Weights of a small transformer language model: width 192.
MLP neurons of a small language model. Each row is named by its layer, matrix (up: input weights) and neuron, and shows model dimensions 0-127. Each number is 500 + 25 x the weight over its row's rms, rounded and kept within 0 to 999. Numbers have three digits each.
After each neuron's rows, "fires on" lists the tokens most often at its 100 highest values on Wikipedia text that the model never trained on. A number after a token or word is its count.

L2.up23:516557478561496498488490516489469473539510457499521470487510476512533529523493491503478481524511502519479492500493473495501493506480434477503520516499517461472479516470512503499505489509497514496481476481525455513510527494506511505521515486491482505527495506488479465491510497544482515511528510520493540518528527520509592512493503519452517473547483529534450508497487494495494528472460
fires on: " m" 49, " top" 11, " co" 9, " re" 8, " Top" 7, " ex" 4

L3.up35:483534434472474578521513521526462495479479480538505515511493511494520545525489503528478505480473508515487569556501514470507484479503502500513514477500482483474476513510526504511519518514483506483493509515496535507439496463517556528562490470543533501526499554465498496476480522478496476543522451488491467511511508536476522518525494457534500529493489505472496517513493484510463529504472
fires on: " cons" 18, " sup" 9, " inter" 7, "H" 6, " Red" 5, " Up" 5

L5.up147:517502500500508486483511473517435453494516487480480487501484543523499498466461503501533477488495545481500524477525534526483488490499469456531545501460491529488502512474480486491554537462479490503513492498455487492487512509510487508480487482497481530507432502458469486538509501479527496483504503478493498507485505479452515482498503509499554513524518487490518473490552487547453496527491
fires on: " Mar" 24, "ant" 15, " organ" 8, "ric" 7, "ar" 6, "rom" 6

L2.up71:484551495543468479517504497498485527432502527463492520511494455488470494482507536495521504486538495521507449472494501471489496556487475476529531520530515490484511506507485499494490459510550472486519498522531493551499470493497511462475473512526496511499510484511498519528487526501483472511472522504493498502485506516494503477537521498506479533453530461523504499494473555493554476469458
fires on: " Mc" 27, "===" 24, " Cat" 8, " =\n\n" 5, "–" 5, " –" 5

L9.up125:507507549524498532499509511521538523467487504462518493517484532467538491514499490479527500502533492485507511478440518506488470474518515530526522576451505487495518513460484518496475469490533525461494513555511492519504485508440493525479469531489480512482487512535508499485547505504529506503512459496520500521473507435496499484496504523449481466495508516485461477516511496480451489543516
fires on: "s" 15, "me" 14, "ens" 11, " school" 7, "es" 6

L5.up130:472550501485517511446502473499468492487492514501478486467514488464501525472473496484481501537504479533467540509485547490482471533565549496546512483496475481445495505513450474494504508487463501528506488513514522518506515521561520461471523499484437488479480537495510508523549473479484489483468511460509504505483490469507510486503498508510562518495532473441486517487480517536499520520521
fires on: " p" 49, " R" 9, "g" 6, " rul" 5

L9.up257:458485489481486486509525474514475523482507543482511502516559456502468477519498543468497538474481542486438533498503488485510533492513545473505518509502500477529513526475560486484461484458474503524542507467466519541531515507470558527527497470509503537465497524498534490524508519468491476524516492498483492494539553501503484512497497511447498483507471515497504497484483501485479488479516
fires on: " released" 14, " US" 13, " acc" 12, " so" 7, "S" 6, " disc" 4

L2.up76:511481478536531520482484510549469516507451511507523518508475532475438497478503440515494497488541494555496496485512472520508514494477487491466516498511535518506505518525484453515505496476505494518474523499550495541526516476468508490503459527540490453498477483507492485481498519527505506486471461498487494481497540523528459540506551511481487491518544514487512497482514485500470514486517
fires on: " c" 68, " rec" 7, " fin" 4, " and" 4

L3.up379:496477527498498533541527525493483482476512441493484473486498487534505503477541534469489508457512484464491542507484525466511525527471460518505518463524501489487507491501460526474502516531501542504487485503518458472466479465495484486530497544508512487574519479507487472520503473486500507522537497505445491499482482510542471506484485480467463477490509501521522525512542482533466494506529
fires on: " all" 37, " All" 36, " number" 16, " num" 6

L3.up376:502503463516502495514509470533494515544480473526513463514542458487515495489497495552545560482474458489530500534468507506513497500527533527457525518494524495516500533560489497523477482499490483479470509484500514464530509501510519511536491505501485474523469507510495504488545490526475532511531536519497451475489510459510496539474519474439434529461492514489487512469495523503485500483496
fires on: "ig" 23, "ise" 15, "end" 11, " and" 6, "eat" 6, "row" 6

L2.up154:527505484479462473464485526488508485468456528492547557457478492493491501525491509488518494492517520556508491482487484473504471495531500550499527519485441476515483503483462459501481502522502518510497487549531469488486540534531529520514445461517464565524516499484533499508534497482528514508461485522539501523494493532472517458448509505536496521465511446531457489484501445507487510512483
fires on: " at" 19, " from" 15, " med" 9, " to" 6, " between" 6

L2.up152:503533466520533499493460498554507509512466508487506487508514485432512509503485524546489490519478502541538532482484552496451465479520522446485509458493511490533494513483527476482489489508487504519492517484532487520489526545507510486526502494524515564518494526505521501453503497524493520463500503499432447461514526511502500431532474506513478504520542519484471503453513517489505502523546
fires on: " |\n" 74, " bas" 8, " average" 5, " fac" 5

L2.up275:485548535475498502525451523506521528490506529538456475499549456515505503486523479500512509498516473487490492454532468477489498494520498504506483499531501515492478484499531477497498516532540530528461429496495457525498473487456532513516523550484525452510466485461505474516543488460469515488516469492454479512489569488538574490507510470461521476502486468474499476494444510477512512498541
fires on: "202" 21, " known" 18, "own" 5, " histor" 4, " Home" 4

L7.up284:474488519497474481503513524496505504500491452478454502527520469497483475522500497539482512482508512490495477580501499508539557556502468495494493527506475502557530455485467485506498514540455513509446478515497508517488513539504477509496498492508507536520468513499488498451476510532553453464495489460539522486501524488483507510505578517491507506515494487544467471487544502534492551502471
fires on: "es" 13, "ing" 11, "e" 9, "ile" 8, "c" 5, "ore" 4

L9.up15:478519529490477480535517495526524492491482522470505526505541514493479509507515525509452495487527461522503497534481524523481496508521548499525522516515515488497511481514495522495503493500513508475512504521459530559511493521514488480479490512481509534520495520503518485513504495455498501459518478492531529525526522422551503483490512496480487524453535536491451538516483496459537473509464
fires on: "e" 23, "re" 18, " there" 15, " a" 10

L3.up103:517485456511499497499483496523472546483483461507512464469466473499497467506515482528509500491515514507487516520481544498489529489520479549506531559496483512496542521476497510506522503476532478514532521521503516501476511456528501501518498531495478500538416488505483497484504487502517481519515500544479535467488482472557503507446502475503485451546510476513537511514506450471522468564513
fires on: "id" 30, " both" 26, " did" 10, " tw" 7, " Ber" 7

L2.up363:488520582495543508496491482492517535478505495487480470535475544493490503490483503453532523521498551493487492480497523468497479540456509497497476469515486472517479522524497483491449531556457525475497534500531541491504540506539470542478531514507484471506519508531463505522524467502518504504526533519518479482487484467507502495499470508478475472469489523465505488544536515483496482477494
fires on: " −" 30, "z" 15, " II" 9, " +" 7, " X" 6

L2.up371:512483498504510480579557491481490552508517493483475542520496485484502498486539542518486489477547559507519483491474507519485483505507448545545528481460461499513546493491486490490514531533530523517500524512526501446480531533528545537483496494493521554487508509472479476474522448490506529490499481484530449485496477466488488490471477530474483505504504495494492486489495541454520504490493
fires on: " B" 23, " Gu" 22, " how" 11, "rom" 11, " allow" 7, " Bu" 5

L2.up59:492545518524493530520476472526500526511512509499475485521474466486501504517525452509464506534514507483491516501541487487537460500530486487504507486547531488546511494522480469539533519497530526521488504467497518505457531457557501469535498448531507503470524454487432523480489475510497506503505493556504488488545477497502505485491542500477482547476514494520484532526507508483509516495459
fires on: "^{" 24, "eg" 19, " ele" 11, "ateg" 7, " refer" 6, " dif" 5

L9.up197:532504524531510512537512491523491466511534451496494499522533497478472457518519527489497493480494507480509503459520474428491526480482530473541538462490537542532487498495534471451500500526512513504482538554508507487474513473470486500547516495470476550488470520463509513462496486489512513462470530464494494501490454539560508506478505512496489490488521533507438472498523505478499466460490
fires on: " oper" 24, " pl" 20, "iv" 11, "abor" 10, "iss" 5

L2.up8:471487529492553503484494473494535520454532499538466519457449526518543472522485535506482487507509508485500481539516522492504482487517531526504526534487487524554521421496512504531516502535512478503509498481475470461512527479517463511528513487504474486518465478447470494466497504494483473512470468501507509479527478497543508521475494479456514536507551445483499440480505513470523543474457
fires on: " |\n\n" 51, "\n\n" 35, ")\n\n" 9, ";\n\n" 4

L5.up253:470514529467491478512509493495499478504497569485500521514512558465505521483456476507551491455477458496504466510493553503511465500531462471467492496501495481525509476478484523545468492464497500500512503533484463479540503495496457502514498480493501478475503457513512474479508504485494478487522531564479497489473491476517478551535487490525512469481548491524495503434511436538536512479531
fires on: "." 17, "g" 8, "lo" 8, "n" 8, "b" 6, "m" 4

L2.up362:539523489497524455463493454508564494489540460496519492518468514500529521503480525529488501479468493440462525530516469447513449500485528483480506495512452472517470453481496549499536493516539464474439508500557478495517503469528528528484486558516511517473545535525508494504500519506473431502485498509493515519466499471478492501487489505504528510501487507520495512469483518531516518482504
fires on: " r" 31, " g" 16, " gr" 15, " sh" 6, " b" 4

L7.up345:502495572503504459532492506493467510500506502542488492486515475488497458505517502490494501555481497516537506509462489511473498472469506509482537495506505492556476512531538508497498511491503521492501478447478534473514524489473536486554458521480512481488490503494501493505480482530504512497520500448532504480528495510504532467482491495523455545480515494501505481498551517480522447474445
fires on: " pl" 42, "re" 18, "ac" 9, "at" 5, "ab" 5

L2.up270:514535530509461536515514525500552510495470450458541484480486504485507476496498523488480517500462509506492483484518515555528506506472485484525543491512488518447519468541492474502499478479551485523468511487438450535478540481491487537534486509520483477501500465486481494503513540500491505529490514495495506505497468520507465480498473543445479493523499548488461501519519508509523519488516
fires on: " the" 35, " his" 9, " a" 8, "'\n" 5

L2.up356:493489502510487475537462541494536480471515436522478490511483492491499481481513508488486475488511502457465516484499478513488490538496433512505508536492521492510486489501499497548467499556519507479485516486479500485511492509517495476532513512548509529511527455500467529475499499521476435531497537521481525503495517523524484507519517460505502492483505482531493486544491423532463563462493
fires on: "og" 31, "ood" 21, " ag" 11, "ask" 7, " mag" 6, "ag" 6

L7.up53:514501515536482546492504531509514521520482549455504523514501444478507517518487498527517505509483506530500526491511522483564565504476508505524503518522517455519477481502517509503524464501496537502506496496512499502496477504514520558494487503470469532525499486515437487496525504500521489461512475470484524452483482519498451487515501515486526475594482540538529507503494462495511508513487
fires on: ".\"" 22, " However" 21, "\"." 14, ")." 14, "." 14, " ent" 4

L2.up44:494515481485519514487515509530471515495502505470468501503542502515473535500523503507523509500545502484515461483460505448487533506514562510531504486510524459487479524548494504469522532505522514538488453454499508491500534465511545526490540515541540482532530491483504436509505491491489476449465539482512498529477464499476518468481503555512494481464485487487478454508454515487454512472499
fires on: " work" 25, "ven" 21, " Tra" 8, " career" 7, " train" 5

L2.up301:481478536500528483485526509478480479497496514509507486487505478498505428538539478477526477466570492519489508490475500519519516543516497484537547507496476545536488516469545525506511513473479513498488471501460508528495515501512499489499480496507499498483508492508514507524484456525456527501484508531553504489506493514447495521496477522490517502499478509506494561493467442541502504534499
fires on: "az" 40, "aw" 28, "199" 15, "iz" 7, "ask" 4

L7.up79:460491495516504499471470534448506483477456435495526532511459520546525496494493504471512488472564454493511479520513495480495475461510487474510506477523500508506515504520483521521514505510535517550507498503461485507493519507470521515507463534523468470513525482542516497512486486530514504492520510438517486524526508506555553478495484550461520492512476514546475495541480510448494477461475
fires on: " \"" 30, "used" 8, " them" 8, "ander" 6, " Wh" 4, "oser" 4

L5.up321:510507511528455477509465510460555519492513507547539507504474496464465442506549496492494492485529488489496510527464505471500516503507541571516537475445541512499482488520540527495513528490464497494488503473498495497497529522530531536478490498510484511500545486497498507516498509527505443562442477491483540478533529478479502470538481533510530526462483513478528515489472512509466463530487
fires on: " for" 22, " under" 11, " by" 8, " wh" 4, " million" 4, " released" 4

L2.up370:525506520523544505472475466523502470492517526520528487517524517506482459548497508495453502504496537551505524469508505491475497515514510488467556517485525488512513489512435502520473508496532491493522509519503522538528500526511448559460511490477523539492481507515521496521526458450470474498475518486469534484469536544499465494512473568500476494511512472510498534483459510431496507511481
fires on: " E" 64, " p" 20, " Co" 8, " co" 7

L2.up145:522484507457474530576464488537497472514523512448530478464495480554507501509517496532462458498518508480477499490505483542500491483554498509486479458506491495510517526507493545474474439501505456506476498521469511523482530537471519495515514493485473482498508477460506497509505494513496508537485483503536455506533503463494514501474481507519492490497525485477474472511494474485512538456462
fires on: "og" 24, "old" 16, "ig" 8, "ram" 7, "aught" 6, "uth" 4

L2.up38:487489460513472529487490528525524546498478478501532481471510490526485486495528530478511490515520490512525505518430502485475482546521521472457512496524454477520512518516476518490544479507497542486491501499486502485497501547489527471533484518574514528535488529520495525482476499482471491497507487539495501513490528487537522491492509492448490492505515475480517495489480510479486489445450
fires on: " km" 19, "hib" 16, " em" 13, "inem" 10, " prom" 6, " Em" 6

L7.up36:490520538533478529497529496504500510527496510508519537473507520524470488510492493442441552465511504497473559462467506478514503525504497465502511528472470489516493519509514465481470503495517554446495518462489513516511513494503512496503481475501477490491522558497480456482537533483508449461512474498470479497522486524448575489514513482475498526449516495528502466506482538467479475502496
fires on: "s" 33, "ers" 8, "es" 6, " others" 4

L5.up333:475525526487477489493468479483474482490489487549548484507477518465532501522530520485519461507470507518505498551515494480486490520522503506466544486495495487526485478478527502501513503497497485512508531515486475490515498453494534509521511484503541475482506464464508502484516508493481515469519488480502477493490554469502508489524520484488555498459458488505495502478488522537470501469465
fires on: "l" 14, " Fl" 13, "D" 9, " fl" 8, " Website" 7, "n" 7

L2.up163:499491508486468507493468442517483502532488474500485457483494504488491502564493523483468518543462507469487526474518487491528506527529444506501526492462468499528486526499529523506470526549469494469446532509502488472519525494543513508470505478486480501506532540469501508448505522488470518480462503461469501484519513491504511504527515505519487526512519527492530486493495519526502484495501
fires on: " Pro" 26, ";" 23, " Sc" 9, " At" 6, "Pro" 5, " E" 5

L9.up103:538532516475525475503552488491478465497456540478510530504515463465488506517459514494468453468501510522481478469507494526510491515526484564512488442514453495542516462497493511504488482474550539497529490434517512548483522545523543494508517498501464473518521496478521501506492488489526512480524520430502515506501494506465508531512493487500459517496494522507488492492513534520530487534491
fires on: " b" 42, " to" 21, "e" 7, " H" 6

L9.up40:511516541499498517523493507495501432515509527496449485486521553500513501499507534474506514485488473446465497503529528528479525544486447489519494484494454507474515485504501522505544503494485473519502515510465466523507438524505499510501535502470504505509495499476504496527512481497433488503511491518560478498486513515485560506482480481490504467500496504473500512519483467480512467499460
fires on: "re" 21, "l" 19, "m" 7, "ir" 5, "un" 5

L9.up245:503489515507469465516473540503498464506476510451524465546466501508495520535474515523523540502532507453511509444520508503535479519522479548489507528436480500477491504466499497490540461488516493542515487504460505506513493464496518505501511512508480516498509488491508515506522499503487486508474496470486517500479512508469524467492507492500523507523537475559495494512486473525486505543498
fires on: " B" 15, "ib" 14, "y" 14, "ab" 13, "ob" 8, "b" 7

L5.up268:484486488534510529565466495482498490469497469507522496504537500524521484528490484508519474513452511559493488559522477557480514520493482557490526462484492513425483521524450529488483514506475503480507480507500466485483506479545488513528520510512512519517501515430470515517505509506523498514470509485479527534545502504547510469509535497523498531531487495498479490546506502473500481489520
fires on: " had" 22, " de" 15, " l" 11, " al" 7, " d" 6

L2.up28:535424448471488496507507511534497474524504505496490483535522554527493487476498495480521506494475505505506523495477488503491487525495529550495483502463484497515512466474525506493506480494509505492472501541490481490520472489557518476483477557478454445507533537531531505451489500532477548504506497505459490512460516490468493496471521501502500499494502512528475505510510513525505456495510
fires on: "1" 17, " two" 15, "_{" 13, "NA" 5

L2.up207:526500476472532528507485493517457470513488487526529461502485503507472463494480511503475481519500473447472512521484529499518478545528486538549450471484505535533542516493503529457476509522486523528506538495482502484529484534478470491485501501490486428504511489484511498529508499516476505518504515475508527494502538473551528483522531513499557520491534477454504474507540469490541501506500
fires on: " R" 24, "ore" 14, "a" 7, "ary" 6, "ly" 6, "ul" 5

L7.up69:508534497471522475518543514465496438481468542516511492517437467519453524488547535484502550491495488490466523509512514506470504485500515524512533475462518466464499450482497478541527480512520506555517538532475481474517514537516523457473474518516489508467510476522489499515499499517447500472465449494472464513544529477515504486563516516518511484518438493513512536502487473504498489536466
fires on: "y" 21, "h" 15, "ander" 9, "or" 7, " located" 5, "le" 5

L7.up329:560475503500443468527511503491507509471533484456482457532466509490496544483509476462507502528520508472517515542489495541495504496456510519516553461464456479505519505517507484493503490562525503460485539451495541489479507474543489488523515483482538472529500486467515504486476496466495487482507487452541470440524556508485479474576508496488487521463531525495513483507499500496533459508517
fires on: "p" 15, "el" 13, ":" 13, "ro" 11, "l" 8, "ent" 5

L3.up314:472463485539499487474502494524548518536514485499520484529537460509472505513504544505491505485498507515507503580516479507459483511508520480525503485514474482516466506510475515502518491533528518482469481526496443508525494471493509467541476451478540484491492554491494517472547512477486510473520509491496492528520504461526472538513490484465508510444471479453552520542454523463501489479506
fires on: " r" 60, " var" 9, " b" 8, " cur" 6, " gen" 4

L3.up75:513519499503473525538515480544474467519508502536510518529529525497507512458505511483507529495528474516499506499479491445454530505499446491469527449519525530515452482512517492457518494518478498492485525503499477501477467524479507530522523509512489489537516525543473486422499492520450520523503501483515503511540510466473526497483519489538536448494487522525483537518457536522497482514450
fires on: "is" 93

L7.up331:476507513489518504533485523502529531466501454479539495499504499516483519445506515493513530536544553495509486516477494502459528520501494507494514509495477437505472509488501496484489511511497510483504501536463524501494502497514497474533502530480536529475487500513494530479552459499500452480464473508490517516513519490503475477530467490439491452463488540481528507507508431503478497502490
fires on: "c" 28, "ist" 12, "p" 10, "ult" 5

L3.up126:491493497506513508476495510500484501463468496487501514526487498489503466496466484510554534493502514497421528479472461522447454528499510500472536463503494489488507524474533525473536471466486513542519480467510529459528519460523489523543530502505480506506503544494526496513523488561490493491498479482512511488498523490469513502529490552522524491489529510496519496474478508506511517491494
fires on: "ab" 64, " comm" 12, " Date" 6

L3.up343:519498531539480558540474491462498516510501479496535505512507527475478512494505506491480424470498551489494513485515537516457522495482520510485500498494521516490510521466485496502516521499529460458530494446489504506474519487504523528493510499474547477505499488472477500447502455490481508522523497488513521499529506453500484464503499493477519501526516474532504520534461482541543491525476
fires on: "s" 38, "el" 11, " (" 11, " time" 5

L3.up357:480515531553536454496502493493454507546497507492476525478469519468477503499486488506535472500538504526517467505497518440500514503509499486474528535555491491491537456518484522523517479460466491499503531528486474463541519513465579498498487512477445503541519523491510497529511495494512478498493494519512530497520476458496484491525462512489495477489539487545530477512467473467519473530490
fires on: "." 67, ":" 12, " ." 9, " did" 5, ".\"" 4

L7.up223:509518466462522527495507482489479479477565499458504496490489495474518510520547527516469522489483470508472488526529502485458515524453474546506531459508524548499497499510452527514510491498473503520507457511525472510485514504514487471502408545518496484551506500478490540483476498505458487499463453536525488513514505471516487463494532478465497542512534533486460508544502465495453482495494
fires on: "est" 15, " n" 12, " be" 12, " t" 9, " St" 7, "w" 5

L5.up120:479481550502492546508461452517566509514517467506515517473489514513486489490481497517490522466479460526486483486476472467487473505475507503495565512521525490467518483494483538511513444456500500501477476494497432498506529545500540495500481521522453531481538481467506469524542500461505480487505517495484538504482505502506498481441505541502475516514516485487486482502479496487472447485522
fires on: " d" 45, " o" 9, "ution" 6, " c" 5, " de" 5

L7.up312:516490559487550505490502491472477503519508501487490495533498486526457487467503434446514540459487485492484497467496510527475488517493483517440530528484521486458503465486507487488483486458500487497526531530505460504550497517485476522543478507456534535500495496538555464483487496494499469514503498469458472508473541500512510505510492550499487485530523472490464515526530520459506483548534
fires on: "o" 33, "g" 11, "el" 10, "b" 5, "in" 5, "du" 5

L7.up190:460512513506527545509498515472559470525507512512528484516511449516513492470492480488535500462517521510526500466489529432485497525524512489431466486478527513491503497522507492504511496475469503473510501522461526504557469504499473505510543513524507523526535500495504500501492495514497527457516518480516503462500521517495538492521532499490519495500519476466488484497545535459537481482491
fires on: " |\n" 27, "." 22, " |" 11, " (" 9, "1" 4

L9.up59:539528527494457494514477526485524510486550516504486462478439491512518527519481480506512533485464480508541501486464482490497499518501467473507510487521475460497491530511443508502463500531518489466524492468501503497523473494513501485519490490511527507521501490527485493506492504462504528461492479485504457485504535556491463491536510493516484513497500524460494522531475514499529483498476
fires on: " (" 85, " Di" 4

L3.up217:497506538484467489484482493486489508482476500468472538426543498526516474507550512497467484549529506525499542459495497479512454477464494515492526483427456462501480505513516518478487497516524499489499501524487465497484515489522483499501461496469473514446497474478504506511534456490512531488484498485520465508536519510497477464507488451483522538484467490523527458536496542487510535530512
fires on: "ip" 18, "^{" 13, "_{" 9, " e" 6, " l" 5

L5.up89:483518469521508515544473464522511529505521522479497492488496512514536468527481491448476492534443488503473491563509507475520495503564511498497508496498528461498517522469478504497461456502541495514469437486509463511489454517509513509530500478512536485491512499495484474542482483529488515542498484493543499460443487502508504517501548536478519493477488527511515503508508493522521499487516
fires on: "ott" 14, "ly" 11, " later" 9, " pre" 7, " long" 6, "ack" 4

L3.up347:571477503504521526487487527519504498505491464474543524473492515477523515464536509507469500471461472500533530524446486520463523505506535500445496520522501517531507551482513522475505478482501528464504550507491531496520504504521509495538477473501492474487454528511511506497448480489484460535540513494469536519487505496451468495493507471474502500494516474506544473501513480545486479540468
fires on: "ol" 48, "inc" 15, " inc" 14, " invol" 4

L2.up261:481479488510459469474504478520478468502492485501495502526525486467499478509469528493506470503477515488467530489521524475473491482483547496539520498498499508535489514483509470488489459510530499462519483470487506502458503480515459533510549463533476482507517553518549485509553517483541483456485492471478503504507504496484476548521502462521511461555503452498517501505498518527494473471478
fires on: "and" 39, "ria" 9, " region" 5, "ole" 5, "iga" 4

L2.up253:542515476482510495566412507519510487513539469521504463445492550546489491475476498544475525498479487476503546462496545501513516514479479482516503504549474434514527449494552499501514522538555483507501475484483485524461507484508511530516473507487480526494477501498486468467502531521507433497528490455474513550477461501471485524502507513489519546505491476523460478492466512493528498476503
fires on: "il" 43, " the" 23

L7.up124:506518495561478509523520514518477541479506478543502482471549492485531459502501489496527493538549528513501487497482520497517491449488456504532466520548515425559544489487507480481491482480542486460522469557471471520470480500519505505496471513549511525515525478499473481564519487538508534528502480530517529502519486449508485517494506515462449475528495489494505476504487519503516493461491
fires on: "re" 25, "–" 18, " pre" 12

L5.up105:541504493452513471506515516476511481441461497427532537502507470486530502505468486501455508525479483469517493495547456512495503532504516497486518529534477503510498497481508528476523468498516497520536515463466499464523453554463515498495460494524505493490506530495467514480497452507508493519485529482532469472509512452516468469468502468499517493511519511525511511507527474530520466536466
fires on: "ess" 14, "s" 14, "emb" 8, "iss" 8, "ann" 8, "ists" 7

L7.up198:498515493467480524533530477497509499469535521537525519478528537522484525513504486475530485462544509551471504485472519511479494496481504517530484547545502504508479496502460445533460540508517487532531494489477478487507523475487500512568496500517555500479493485492482515491492485500464476515472521488490506506522556484472528504497537475493472492493500472490461511484476531506507454459525
fires on: "l" 21, " cl" 19, "unt" 9, " foc" 6, "ad" 4, " In" 4

L3.up139:527477518493511516515434538505514481500506459524484490504524473511515479490463509552456513483501485542467515485488508465530558472462481499507478513499531484527488486501509508561549482511499463510526504544508460512474503497518510522559527503520517537467506489530535544469510474469502519467510471479469490482503518533510502516498544498459530487521504475508478457501519526489497520545511
fires on: " l" 46, "ivil" 14, "oth" 8, "ign" 8

L3.up223:498525485500553537501515500489552501439507442552516487538452533489515496487524480476522515480505492527507502503501489500475466526521492542489533520506480483513490498533493525474491486493556497511482474541511491512508498480483525471508538510473498513471491542515524472491481474501469499498472512537464469519484511514501535469540502487503493486501492483500465534502514484477490507537514
fires on: "." 21, "-" 18, "inn" 10, "ow" 7, "aw" 5

L2.up116:476554543514521500484522426501503514425489501516528488480492513532518503519448500467471512522515533506481495483495504501497466531515506475518520485500482466484495524456528518514489485526513483534503537502532479477471504518523495520504531490512486524511483494517538527509506499472518514459509532529485508542488469483429450509516437528502469523513509472517511500492520497486515499485505
fires on: " ch" 27, " comm" 10, " attack" 8, " I" 6, " ar" 5

L5.up293:516542496556481506492492491539514468507554462465460508511479553496513499497525511494498530508514500496528494459555485505498481497504541496493552541517490469491509516501522473523480480525457540480495541482509472492474482499525559512485485487494474501520492518532485498514486537456524458498517506517485530463534532460461467475457478493529483481485528485536501486486491504497529498509520
fires on: " o" 50, " tra" 13, " en" 10, " Win" 7

L9.up335:499478515530473484488491520494491488498452457534480538521519478512520488476515455533497546503490441485525534518498505478516564462489508493510496478520518520482512511506449501507497533480533500504484500458511534534487546481476483462537512482519514528496551468501543469502472411514508513474452515499488471527516507493513506522524509524513476503504494477517517435511498502531519496483515
fires on: "v" 13, " att" 13, "h" 9, "am" 9, " New" 6, "umb" 4

L7.up352:495513492519516533539469481504493520520500500499514498487487535468502500492491487472483481478504453543514498528497486508502483501531486507498457454479523509478500522442479511460528502531512492559521566488489493503541511518522545458513516531503482488473551516492511511497508517521516481491506506489520498506537445546471504524502537480473532487569465471524514491468515463518504486496485
fires on: "c" 16, " named" 11, "all" 10, " UTC" 8, "ody" 6

L2.up27:537524504468478530508526570477493484499486457534500503518496511510471511487516504549522514523505525512474506490474527489500517503516484499508490502485473456501476536523482488536480474507485517431518461495494519521506519534524504500526466526496471450514464497453523533536487495515530517449487491477523495513487493479468498493495455490482497501482519544467493447516439474540479468483497
fires on: "ly" 32, " him" 12, "ather" 9, " career" 8, "ily" 7

L3.up307:479512469493473523508491507542527516493548505466512474546498493493531521502517504462519492446524485493488497536443491484518538479525485520522503474505460510508494487507521492488477495518535522542497513477486528508517488508498528515517518485524514475549553501495521470452488528515510476522511480490504507481525503496491441495541464517491520456481480487481502539519530496491436505467450
fires on: ":" 23, "led" 8, "ched" 6, " ft" 6, "anded" 5, "ified" 5

L2.up121:513514505540485502494515471461511510485495504437503479512527491495467487496487490509468498479527535527516498484458497476448504505551480476551513476524495491484476548510531514542521481493469497523439536460540495506505487528522448531546496463512530487513506486484482473507490518509461522538512504528512503552490499515467513510523511522467512547504512532515503498479512482439514520483505
fires on: "\"" 76, " m" 19, "M" 5

L2.up195:534551492551496496479492483516533507482520491494524505526479524526501529492542508474534507493510454490482480471509482505483507474521531483445533466507526541463508485514500491525490515497497493523475521460501513492515496428489532514523545448532508476563504515478454486512460513510481519487493499513473523537492479513503496500470502508449497507465471478479536526511528485499442504498489
fires on: "ad" 23, " open" 14, " add" 12, "overn" 9, " named" 8, " part" 7